config.yaml
positions: "rope"
init_std_up: 0.0324
optimizer: "muon"
steps: 6688
MLP neurons of a small language model. Each row is named by its layer, matrix (up: input weights) and neuron, and shows model dimensions 128-255. Each number is 500 + 25 x the weight over its row's rms, rounded and kept within 0 to 999. Numbers have three digits each.
A block is one neuron, or neurons of one layer that tend to fire together. After each block is what it responds to, as a language model described it from the Wikipedia text at the highest values.

L5.up1:463507491503495537457502502531471504490494516472499523507491534460452497466531467499482494495505521492495531441533473493527496497495477484474510477477534501527528483555450510511525501485509513504487530547474490522494515521488552515497458489520503512481511494499509507475498473501461483509468462535485503503488541522515483529447477502470507468517484494468489464449545498495476553517511
L5.up23:533489505513554500476507461510511492529516503518507492511501494458493486465448521508497502515479486479522512510519543554534504531525506484473423492510481522500533525508501526522497523474531464507537512459498506487496494535467486554471532469496494496470463532524452476477469499490505470486538517494499462504497462508497525488506500530462477522511514475505478486509492486514534494515446
L5.up27:491538517511493470474517512474459544484522504518466469472465513529486462464503525497496486503528466483475519467484525499516494516490546533441483504470500497503532473486479463454503508490490482497486515504544485468469529479492493498554501479513496488510472490517550439495485494499447453456530532502512503528532495443455530489480528536501491510542504494481488535451488481512477481501460
L5.up176:476485472513503519482472541505509497508494481520520485496514541519536523512510471512447496485489490476533514542459533483544436512527491521529509512523469496465496501499518491493497494485490522529506539524453434539464502492496480508468464492507444507537484457546495529531502509521532477498510477547490525514532479471514498525498501464475503482493518506501491527479471476530529517510484
L5.up193:530544519539500472476484451527504457549484507484509482484510508434524511491479488552517557496548520489452516466498521550509498473523476448533495470490516483531531533461477475474487532545547457485511519514542470520516493465518512499477527493517497566458463494532510499490498489507516473530491517519484491473450511499507536472493477505472442474521508515489494515487520511529530508479483
L5.up444:491541492514496498530535504531482501512490502523493461476551511480508508556453505500533546491501459495454539468519493492480492507507531482502515505545508462524495482507481446525491476516479465519505514480541470488491477489464524512455471493491485518544473513522467484472510523516497475556494501454498534534544513502530492471466497504482527451481498518492480503484487504549483500487486
L5.up616:508499535541492514497523457505499499445445505514492498501501519438497488494504530515502489540513477519497524504482488532496530479504503484533493519460500506491502533460476508519543492483497502503506545512513474543529502470492478481516495518497527504477476513480528534461501479478506467527481449491510524487496490528536532495492457516471486522542537474510514517510516545508463506475514
L5.up682:452484507504466502467468448488468470453494509466517455501433482434557530457467494532507493509499505525508520499548539490502507522471442479504480484491513491499455452464503499504508504504495490494459532460540495494522499544497520516476527488497476508508479454495560527511522464529490522506483528508467538504510463460491520495526499499555507476482495497489456516537469480484473541515485
L5.up687:472525530537475485486507483489535487498534485486523515490483530511516507525538531490537538506477543525491486488466498499537499485504483529489533529510548474503500516491509497475521516517491502460480522475475480466469511482488477503488475441503484500484512506462460514486490467491488469512495474508483518455482449485530471495521506510469505485530485454495516545503517532534478485492457
L5.up717:506541459496492495456504508479495487478475530517532495476517459470476476511508538563477526501547470484518503497502530516496544488469474517512503480527520474478510490517481472472519516539549497472471473521466481522541474510469494519479485484513508485480516497498482549449528457473493497486516484498473545476495521493484499441466495467479454489495466508483505477506509508526532501485476
L5.up726:564513493514525488465503492487466524507486465500488497508493523508490449486469516503506506478519488488473505494531485520482511487513532531459505514495520457523510557504496477511476523509486494490542554484523504497519498523499496459516461493482509540500500507463457487494482470490522462539510475483519470478461499475541521494521507479445511474500510498491496485500494500466445470511499
L5.up812:514482453502524536506486527486542475494483512529466515495495497536457460504482510513456518499474499481526458497475451548481525503531520515474474492499492518478476511401505451521486451523500477511494491515499512487507520500466513465487468522520490511526492547540513525495483494497520449466523522513545521525491493534512487504505457497473505493486525534510478492468495524546529480497528
L5.up820:487519523512513497502465470509518496544497483516537528494515478526472486482510463526534538501523516492487471539461532518530497488531520489513449507501552514502507509516499520470485451508538482468506493503513520502505535473485499514479515516507447546481511505522510481461507511510502464440507521515524524532510475541480548514505492517491456493478506472499499464500489474484514519505533
L5.up902:503498500503511496499529486468501544516470488555508458513506486502503511518507507515517526485482482509499495504486500477512500507495479520507495499501493497555494489511508521467505471489495499498487498522520530518488441485468537518493525500480501508475535525523478496499502457479503481476505510510453492518548526453507507530510499491475458468534509454481449515459552468541521470476468
L5.up957:518529521520496466478531438500504570486505508478511509494499521444489507444498530552506519504528518474471522475488495548487495514493474493510480459480518507494448491470492522458520497527501515487492524509486527460526496475436464502474462506504482505514509478508492467467529551463482467501518501473484498503479498518489544494568490489482435477437518479525523511502508487516499485546468
L5.up968:485488507507512442461487464486500556502443524501535501478506481476497502517517512494479542500517494473488551528505521532514514463527484499496491502502478512477462523502460503500500488488523500508500543528497427510502480474531494481497464493503521509464497484479509474486538474461531426526518485495463553489517507525515545459529488499479502499511508478510509458489539532592502467494483
The last subword token that completes a split first name, usually just before a surname, in tables, lists and biographies, such as Rober-t, Jerem-y, Edd-ie.

L5.up178:502507508544519500516507495521472476454515459456474476471457480491459484546496464518534500535546456472489486491539541507466482475525476506504520503477456497451461519504492461516531549497500533494470488438515523492498466452483544487533484534513508504513481523487505474492476504508497478514524479525539494510504513522552522465447508528521523478516515486495509498502519496502492499475503
L5.up346:511500537476518516472508492494482480508437455492471519462512503502482496483463501451503498455503514530544470487508472495535460518492499498476518485505513531535520508486450558489537475533530516464525526483493518526463530496471466518503530512448424511516496505469453481489526520504505477465489506552490520482495515519505507509506485538499474451519528513450527491501517507503478486523503
L5.up361:522513534510494502484530554483484486506512497442491503466529536511473496513469530505542497495519512523498497502487505510507476482479484552537481502457512573464510472467478551479506496478519525497536496421492462515462528479485489528471501484504517474525477500492459480470490493482538498471490489468461521502533510467554492500512472526505507514516504490517526501475456423531487501486514
L5.up400:529460534471443483508504500526490454511512492516558528452517490515462504504482499540507488497545487490490481520489479518490534462470484502502529442506488483502508496491459501492516474560463491511511500517498488497510477476497506488527503507468508499517493527505531523501469524536499502543525478484458476499524502493516495514472510511481463487512522522525503498458502519535540496490500
L5.up511:513526496502497491509508488504494522484498481449540541482487512484476512469486502523505503536512459509488484496515523492537458488563491527515507494496466479468478489528439465473522484499504532562485496532505498495513470501486504468487493490503469516478514550487547490515565513522523510512491529493551520497520471537549486520513499520479490475469527521513490513503533514454503461518491
L5.up564:504478509487508486479462504472515532506471492467487512487508496498520471526513476529499472484474534491495510525498504484481496485485441479485487454472515513489494481502478497471523500500503524500484490529470496502497531519519469518560448439497501503510499559498481551491465543534463484477476508483496553534513475523539529484502543494472475455529482484502509505524518543511475478505485
L5.up573:508533552484523531490485473481527536485450472515528486476502492474516472495451518500512551482492536542473476544520475540476525492480485553480491471501488481503539471482491505474506484462540469525481519486515560466498482529508516489481514538485460503514494537439475500501547525525505489512483526518476481490530493503494502518509510474460470423475492488482490500501467470473506492528504
L5.up610:528531507516501498489486473504540447460488491517539492464502497504507504482519520507533488504532509531485560540472475550500501468530488520479556492497471495497509482472435505532494481474502468483506504475517492484455505540452459453547508480503512527509486516524518561514524486497457508486471454508444507506483537481516488525519480470469478483504481506498527483476537529489494508494502
L5.up634:517542487534453516556492499497517468516534518509519551461488526451513486476478512499455485479545484503494537509514537518516500529530507548511492512497510482515494480495460487465516463535517529494438535468473481456518460496497445493475479480516503471539500505475485482525491497478497472480538524466531488515502491473500489469516497492417470471492472488510484531493465490515485505470536
L5.up638:442521525465471517500448509496489512484532505490482487477524480528507495520508486460462491484442431506452499487528494540473492471521484522501526486484526505510484523497502496503507530485518524472520471499487497513459526541510430524469488493444530474540473511508500510481510524486516482519507458484511493520483495496522496492490517533508467446485468511479499506505525517483515538474502
L5.up710:521509498520516493490522491526498502463484479481489534473528549492459454488478515529514523488468494457501505480489519510500483508506493506469478514479524520516519480478505484493510517465522516548485468489555509459488513541484483491492466531503433520495480530443505502467479577509493476500449470512498475473492511502523515460497513495505504491517474497508525487504517491480531467508500
L5.up737:505572522460497485501474488522521469467497479504482587511527465527462473517475523525530508493463500514482528484440534492493478463517458517513510484481476491500524490495509537496482468499507508511468524520511515487485486501453502462475488498501499479503514542509522521490547508501504523508474491519498474469476493541500487514484517531493456537543506524507532493461562500535531528506501
L5.up809:481514523495508458504472460504510475482534497532527489514461511486522473506518537522507531549478492485494506531537529480503495523473475480520495504517500526497474507519494503533496519450485456488477516557465475505496522481508501481505511478466507453507524528488514470507475468555479472506487491514522527440505505494528529465483457489465460483502484494475525470483512505507470489517523
L5.up873:533475529513531499496533500495495520478485492462490552516513526489498526545501503500500496508508508516526484544540554496540473497503557512489531482539500492514440453465473438521532512527478544508521488517475526472491480520462497531491449508482458471502509519501508502486462503531483480466488517521521515490484554473524513555529445478467522464503460489460500491507512535472479519540504
L5.up879:472503505500530537520489457470486481487526500495493532487532489512515487450512502540501466531508563506525482497466522465498511478486499533477468465513503520529516477525462478531549495485550543542486467540538469480499521509479515536496441490518471510488515516478497486514520467478513486510510502505494502488482475519480461510476507463535519519502528501518542487502511474511521461515508
L5.up958:509514498505526536486480514508518482491550499532536506484474470499478466554464488518531511498504475511468524532478551516517504475461493496479504473468518520533487482486526465493517560516472538488471489466512515491536496499477499521515498495530492526481477495462487472487464518483455510494505489509470440487560524479508503528535507530460541571526490474492517510526495520488567465501524
Short vowel–consonant pieces in the middle of a word split into several tokens, mostly foreign names, e.g. Suz-uk-i, Vlad-im-ir, Assin-ib-oine.

L4.up744:493470508500491461521462487503488525515519489515507478487492537504528504463525474523479534511538500513491482506479516509552494514522518491515540492451497475489517510473448502519530481525515487454499549502460473524517478513508505487497512476496483518487484542539509485472487532488542464535513469508491530535493482500485487540500467542464545476463508483476540518479509462500491501518495
Second word piece of a proper name split after its first letter(s), mostly first names and initials, as in R-y-oei, I-van, Jer-ry, N-ic-aragua, R-.

L4.up745:489524533511503483516525493545501458477536476486529502471497511521451515488459519518482484490548529495496500503494471521517476462516493521504472480510493554516499492449476454496526469466513516546494499487470486525473506466450505477551478496473526484497488530457491524491485502507502507514457456448530460506503481532517489503495483507466432483488516533471496503510507516489539463531492
Middle pieces of multi-token proper names or compounds, such as Sing-ap-ore, Can-ber-ra and Mad-on-na, plus hyphens and spaces inside compounds like metal-reinforced and Big 12.

L3.up70:525501495553463523498473522504527503476518485500463524536525503498535462519511467504460480518524461493494526477495555489481487519513459519519537532479520491523472489485489503492505558455474465507508545484527517498517516487484478527480541457486498503492522490468477493514486478490484489501471501512497512500484530548512500483513513557517480470497502493521474482500508521450466469529466
L3.up394:521495511516494535477510508513547511491490521495476470516543504475500469548497531517478491523528488471523487496458488514427488500470433454445565468438486495464503479488489509484516529482463553526525460465532468493482485498477521558500505504513515499514499477491494506499525480522441488459490493482482546509499461526499520492511488500512479511510503539518480472554463519472535477531520
L3.up479:531450457494491539526519492480507510462497514448517488485497488532550519526524494474509495515505508451520565500500502478513486489497499506528506497399497547489492494488514451492501524522514503554535481462463485468487468495503460499482471490538463481475534506508487489545505496482475467484525476482483484522475494513461511493469501493471522492514443486506505511554510500532485498514506
L3.up682:538487476501538517518464501545544513482490514486524514480545509486491472536508474474531494489522496496494496532461473509478462511542474532478479466457477515523439500492443487520502548489498510498503490437487520486493547477492494511544509538534482492528508512503471510527562501510506479484518455512520485480537492533444450496491494508521522460463507503502508468516473512524498492543480
Short word pieces inside a word, usually a transliterated foreign name (Japanese, Chinese, Slavic, Indian), such as the ets in Tetsuya, h in Zhou, ok in Tokugawa, also o-z in oz/ozone.

L3.up695:494494531529525493486512495493519462459515513514506513515484490483467481490483473477507492559486489508484503468520505529451563522544483469492451502470529480495512483448479472515504422521462425499509547500530504499507548522523528492534524473533477487500514488512477518512476507467532489461515503521535534467518517480558497514474495525542526476489509506564482496456491516476508495492494
L3.up716:505504543479483460512509512508520519501468525521508487466557491536505478522499505471515550546486459469486479462496433505500490484509510509510529516540497494493488524501500468495510486446540507450480508522480486505554491472485522517503510469502492483501520499513512531472515513486502501497501474520504508528508482508513520490486495480479511499522492509529494522445529512489493498521494
L3.up966:486486461488503497488498514481501535492513475494544517487570486470541526493469469503480484517469460505510491487482492498523520529545487528468509467492480516500472481514488493519477513539464453508526499499505521519489549449511523485539446478520507471453553477551456488511506519503527485532535491489523497467483540466458424479488504519474491517492487495536517490479528509458532547511478
L3.up967:508478513473493441535473471456512528508502502539479508460482540494544481504523520477491504529500503504517495554479558498504497479514499488448510490479468515483450482461530499494489490495500511506537505496547482507540473498497458500519497503493500519485476498475498508469519476494501450532549498520479533515509475489463540501511500520460527497486522473484514504502460495561465509482444
Final word pieces completing a proper name of a person, place, team or title, such as Rock-ford, Jer-ry, Coy-otes, Warw-ick.